MLP neurons of a small language model. Each row is named by its layer, matrix (gate and up: input weights) and neuron, and shows model dimensions 0-159. Each number is 128 + 24 x the weight over its row's rms, rounded and kept within 0 to 255. Numbers have three digits each. A neuron's up and down rows have the sign that makes its largest values positive.
A block is one neuron, or neurons of one layer that tend to fire together. After each block is what it responds to, as a language model described it from the Wikipedia text at the highest values.

L13.gate120:126129129165142145096133152108139117125098176131139136134148154077147174142163152167081145141173142115155128140153110156144126126138086124100106190164132120162101143119135085131168153143134093140088065090125173149124130146150170088140137140143142152166163167101125128104154110141083100118118130116152119127102088094129138124104138131119134141106122156157121154118136153090160157114091142116143142152116120117134151145123137095065119131098148121155133101142115104103132137086136092
L13.up120:138138104137163124105129131086134142116135141130127117127127133134143167124125104141082120116164158096095125146153122127107106104151069131135110137195119133137102108142182128145138118114142139106138112114146130186137120111137129082121162118124176124142123166123157137129167123172137090115134146129156147115117122140150112148112124122111165118143113160090119110117091185122166132143150140138128144167155167109103142180145158137165093122099151174129118119124126102158146110079098113
Field word in names. Subject-area words inside organization or award names, usually after a national or place adjective, e.g. Fencing Team, Electoral Commission, Brewing Company; also plain field nouns such as chess and fashion.

L4.gate105:130091156134102087103106129109075132135124124092138146127163122133141132121112134086148122118104110135041124167109147107150148126088150123158113155124132154117098132078124108131147132161117108163113175150111146199088139122082146118114098113151125115149146169119096149146132151161114076113073176099127149111084119122105146123102118134142110112128134152124160176100117129108119132140121097130106150133156136156114131112110154135127095115132122124126129122149139125136098150144129144
L4.up105:119160139146151179142114104179105113131150148141159106113115117138150111159092086156134112088122106127129087100126135111143202100112179121125116123120119145140120121084137125113142125126109126113127135133129128089132117122145140129114101143163144141151143099150136106146117140169192141164114163062115149094113113144181114117109136134127126111109118147122131156134100073118117092118124198140081108120130134154146111135151151113141096129121123120136134126130133147109091119154140113
L4.gate188:091109115122164093147135106075133159117147178140138127161110131111109111127135133092141144161083162150144132094107109130140100113117092095100160113126167142173131110138128138140138114162116157119105152134158152103151128092130141102134092094141155147151198134136125090112107132151140114122156135094116137106141113118154152145138132132097124128116122149097146126174127139124096137152184152138086122090147159124094102115157115095110119085118128108131108142145121146122110133120062098
L4.up188:139131092149128083140118119108140120130132159105128171138123129122139121113172163109099149098095123143151117121136177148136145102149114104141164132167142135137147120149103137133141128111070177125107109159117131146155113101133109127170091125137131144196092122147127103093103136148115142084132141101092143126176121112103101145120108150149110137130120126148148139149138146125123167091144142122110141102153118194130144162134115121128130148137194152179110146118135116110133122147157125
L4.gate371:102100099106106102141078139145082123106154132135087095121078173107144160141142145110143130131113137105149119174065122130127141086153083128056137107105153156127146126140096115161135137147133074104145108117119147152126119092154170133161137124104129118100137120118096057117166151150147080141115111113090134114135045117128152092102147109105159108110104194113109156125115093095077158120112110088154093122150112153132155141101143126100115088115123108109140105116113118119081150130123119
L4.up371:118114112126119108138095155133115098134144165147157088132118137115130128118109137143148143185177080143111133145130136142114166130140122163106101138073108101119104090184153117108149107137081145121159132148085121155147136127157164145129132145116133095134129122113140111134128152116148082214140168129134124119082137148146146095137160083142153107106082141146113127113184125136097119133124139133152111145154113143099137115111143127122118092140105121136174133090062151083136129107113118
L4.gate798:129133104102113137117125126121096144132121196125113156126097140103115146082138089128098116137141129157107165123084119166148144109111120126143165191102153123116152110090102087128119135128089144113137079114119194122135140145081099068090099137129110133138171146157090097149133117126158090185104109141108126158161153095145114115131119087098138134112120136131119125152142144137106101113152159146103150103094090134129156117113125112182091170106118119110141115107154129101131184152133158
L4.up798:103073125170119122131094162068126153154110115107145145136111085109140098138141126104121091137146119120089171133118125118110115144153129189158117130151130155097102136112116159127163130112127141093129153166143106199109136111116160129142135138120089123129093131128141077108143136118135139169166128102097118069143100088162145137096127080128109124113151133188084139121056120164096148177106115135105131090128118133099131116125098119125089118085104136108132122136094122123120125091125070
Word-final abstract suffixes. Final word-piece completing a multi-token noun, mostly abstract or academic, like -ism, -ness, -ity, -ics, -ation (Neuroticism, plasticity); also sentence-initial "This".

L13.gate640:117098094096158102110149104150127095135111144159140117120108100104142136146119116123102107172145122103135139103156124137110170151133108047143168140126088119117136107122099085157155141133117161124103125128149132118109105147112135081112114109146087148183143149094120140166091113134137115146131125110155127025134156133147137108107131082124134081103128137104161152080111125104120147134099172120118105152111094096158144148112132124133117164113116173099099150092113121163140136125137112
L13.up640:128108143126134135131082148145121122169138151124075110076104123091144114110104138113151103112119112170162152068145136132144157134119166131113139112161103135143102111149112126094104154115157129112124161123129140111125092124137138128111108112106092150160119131155107099147161131107114093092147108105148118104150089153115141138177105115143106149121089143143095161142074103120111177118185150114115101123118137138116128102141127157080108119159150125121135104096106083126137125132119074
Abstract head nouns. Abstract mass or relational nouns heading a noun phrase, often after the or a possessive and before of/for, such as cost, support, control, interest.

L4.gate61:105106168137130137125142141123087147138170153164140150142149112139120149133130111127137087143137122119093127120133159127138193116104109138128105072150147142187123130121145169192112113088138082141135136127156137109091138116181146106148094144134126156109131142166113119135145125140147095115138135061120115098113094123103111111105159152129146136115122105104090174112166140154125111126147150144134134111139168152136140162161159120160112139173166150096140139110148061134124139139140144
L4.up61:149111099111137110149115099146151106145126119126166124144128131133130117134117118103138141130149077092114120132120155097115122103172116114158109149134110152143171162125078115122131104134129152128213112094119123120122145059116158141154088136119105158124097123144161146135120146154122177111163145137157143119088130106125125065116151068111133106139165151130140073122075132127127093139116159142166136150138119112128129152170083112109115117160100155091155131138116133125109165120116126
L4.gate103:117111149102138142127129170156107188136133109162142125108074170133171120105145093118151113133089138092144148140146157125095086125134133068130119121124127134130142129117148117110150139130161100136129115114092113159147107128138111149129128104087131137112139131149140137130149102140140161154121109125147123093153119154107131149141091164113155135159190136149138160134135103122105101126196139153166149096146107108112111112127098147142127185154124152154108136107117191080113130128117139
L4.up103:118094091120148087140126149141100095167119137152130110090146143121097091102132133144163095143141107157129126140078141111112140100120141148160133095088119112163124158110148108155133131137103111112113136135146116129139116126138083133135114099129125097121107065099139113080124157133132127141101090082098125152121116142116152138130131141134091097174107101126098185141127120114108127092138138144132145112142109121103149152151083112125142162087111107147163136143115105098121145152148120
L4.gate232:098128135173146132103134162144179096127113120182110140127106174089128107127081123117091147084106134139126133160105092132146111158100106124133160125136116141136136135118096116158113094128135139133110102133169119156159108123154100109135110111144129135085110114064117146123116160168140138189104132108146108140101105095148108089131120088125137175084143160120138090085101113093220123124114152115126140152144144151136111141139120124112153100099170123065105130133122127119117111078141119
L4.up232:111155172119122101136133152109116147155154103162081100148113121095112114117126145125120125117127116158091114146141121101154112118108140154084156116134108121139101129109080149146105087120151092153133121124099123171121149116145098119129143136154154110133109148117126128139114125149138127117132112133083101151136082149133136144108148105118110112138123162149138158086121148112119092084098185128054130146116135110102122152112106138108123115139099141128150136142150123134117134151103081
L4.gate818:120137110125103169144149150121097133127160171159148149127114113120127138152135084111137088135111110122130160100104169153151140127137142101129138128093129127108096141161081117169136105109168122143085114117155125127116141128155100112123162127123113113108127115181117070142132125137069125188157124111101124115107099074113165133125153144137117110134142129113102180181112106085162166121158099155118107167124105143125085117136121096146180161158118155144155112141182107129118100144145104
L4.up818:137098114169133092098150103143154099128136136126114141173142109117177101096135110125160157181107125147142115157095143160139125105101141086124147132134132151167124134168139129153144093142156081123128135093124137124139122100118168136137087110103107110127092159147126110126131138143131126119158127095096128132072120113150127144151090175139122134117158156093134157091131132128163104117131130174153124127115069093118135151098085073134107161108121157119152088104113130167096097120133104
Region/ethnic modifier adjectives. Geographic, regional or ethnic words opening a noun phrase, often after "the", e.g. African malaria vector, Eastern architecture, Africa Region; weaker on word fragments like the z in ozone.

L6.gate101:156132132109140128093129134083130088163135141162151110134090159110147128145134124107101143158118122135105132123106081111116108127135145106124109098100136139093147149158149145131119094141118186133146116144115153124140105108121097115132110114141171108144136107162147089153154141108109136121128146069118119110149104101113120104114130195132150109119168097112110156140145109161110112175157131140121110117177122162072166106115154074077112115118137089127156114167119145097126143113112149
L6.up101:125098113136120132143134111125103094128100163136142113102102083172120131127133144097125158120145144108082133169152137113126157155113119167080114101139115121150155133126145101126134107097145159176081162122128126135162114141109124120097156121150118119156111110179106092113169166139111144146115155092153113077121103154156136090102077083125142136115114104081129130150121162183147139135091122111116110119111134137148135119099145113134105120156142137093139113106125132127116172130141127
L6.gate170:146118104148118134119164109172138059105100123196101129123086166135098153101144119103091144103107114100085127145106135146143145137154127077103139119145147173140126113145142114148150148150129171136130152134138143129083143097150093124101110129117144169139145128114136122139115124110152129112129127082145170102061155119137135126133136152161152107172145108097139193101121131140079150113123130154125110108075138144114108107116124110100118088114075115114140103182110111108172118175161104
L6.up170:106090116128163178136137132144093096143095113144130167109137122148141108174124094139189181125127079179086146132079154108166109105125121125136107156132141129165107145132107087163145120142124138122115122148172134135150170120147148092101089160164137092145125138180148117119122111133131106130093145132139151130133099140126169119130111125130147165118101110146140120116139125142153146104125129142129123127159136120128130139131132090162138141140155103161123132124124133151114130094115147
L6.gate443:115106116118101158146162141121099103151110168153159077137131100135154161128144142076155160129082094114133113120117085131120136137133147117117138111121114131151166104152097111140156114132102135140163173119121107121134161121156157099077118087086092142122118154133124087144110148083128144134156154141177136123100132117121120148189134151131125118146152119086100141135139149151151165139082126099102162144140135183105174087155116127112151107143156108128119139127153117176108160096136138
L6.up443:124126115112109164121139144115131132150130167134155093129138113148196158107097120141125157138117146164084122159139118122108119147107157130128120078126100144139148148155115083091129148119083148210102130157124085134139157134083172117093121154091126104106134101158138134124173152128146135113132174147166125115129131119152108116122170098103127129120141115143118154148142169164139108129134151130086148130152127172103150120174174175062139094146157154113126146129118140131153155092124145
L6.gate542:110163102085125130141128081131151086123169162123124134119148142153119134109157116110153196155170118100153127100151117158132120089165123077067104131131110127163152133156114117149150101109070125095131171143130175107108100112160101119111150131120151132129105114128125139098131129149114138126152164125147123094124121141161130082154183134122170133147156163146093112129106120183131104140147159153137151133108097144137129095117116120121090117127152117084131131141101180124114130108137128
L6.up542:104138168120197113182145122140127076165104153110143101140121136140164141111099137102090121146081143105098168119134116071140121150139124108145174130130120186163153119150105137117090125123145091101122162134149121116120124146132121143135111144099158126088094132142093129083171148137136157118150196139082126135159155105119143118125113124122107165145131137104164139118150130125141118142115142125121121143155112129121138165158079119136111098159115180187135095142125120179128094110115123
Word-completing suffix pieces. Final subword pieces that complete a word split across tokens, such as -al, -s, -ation, -ities, often right before of, a comma or and.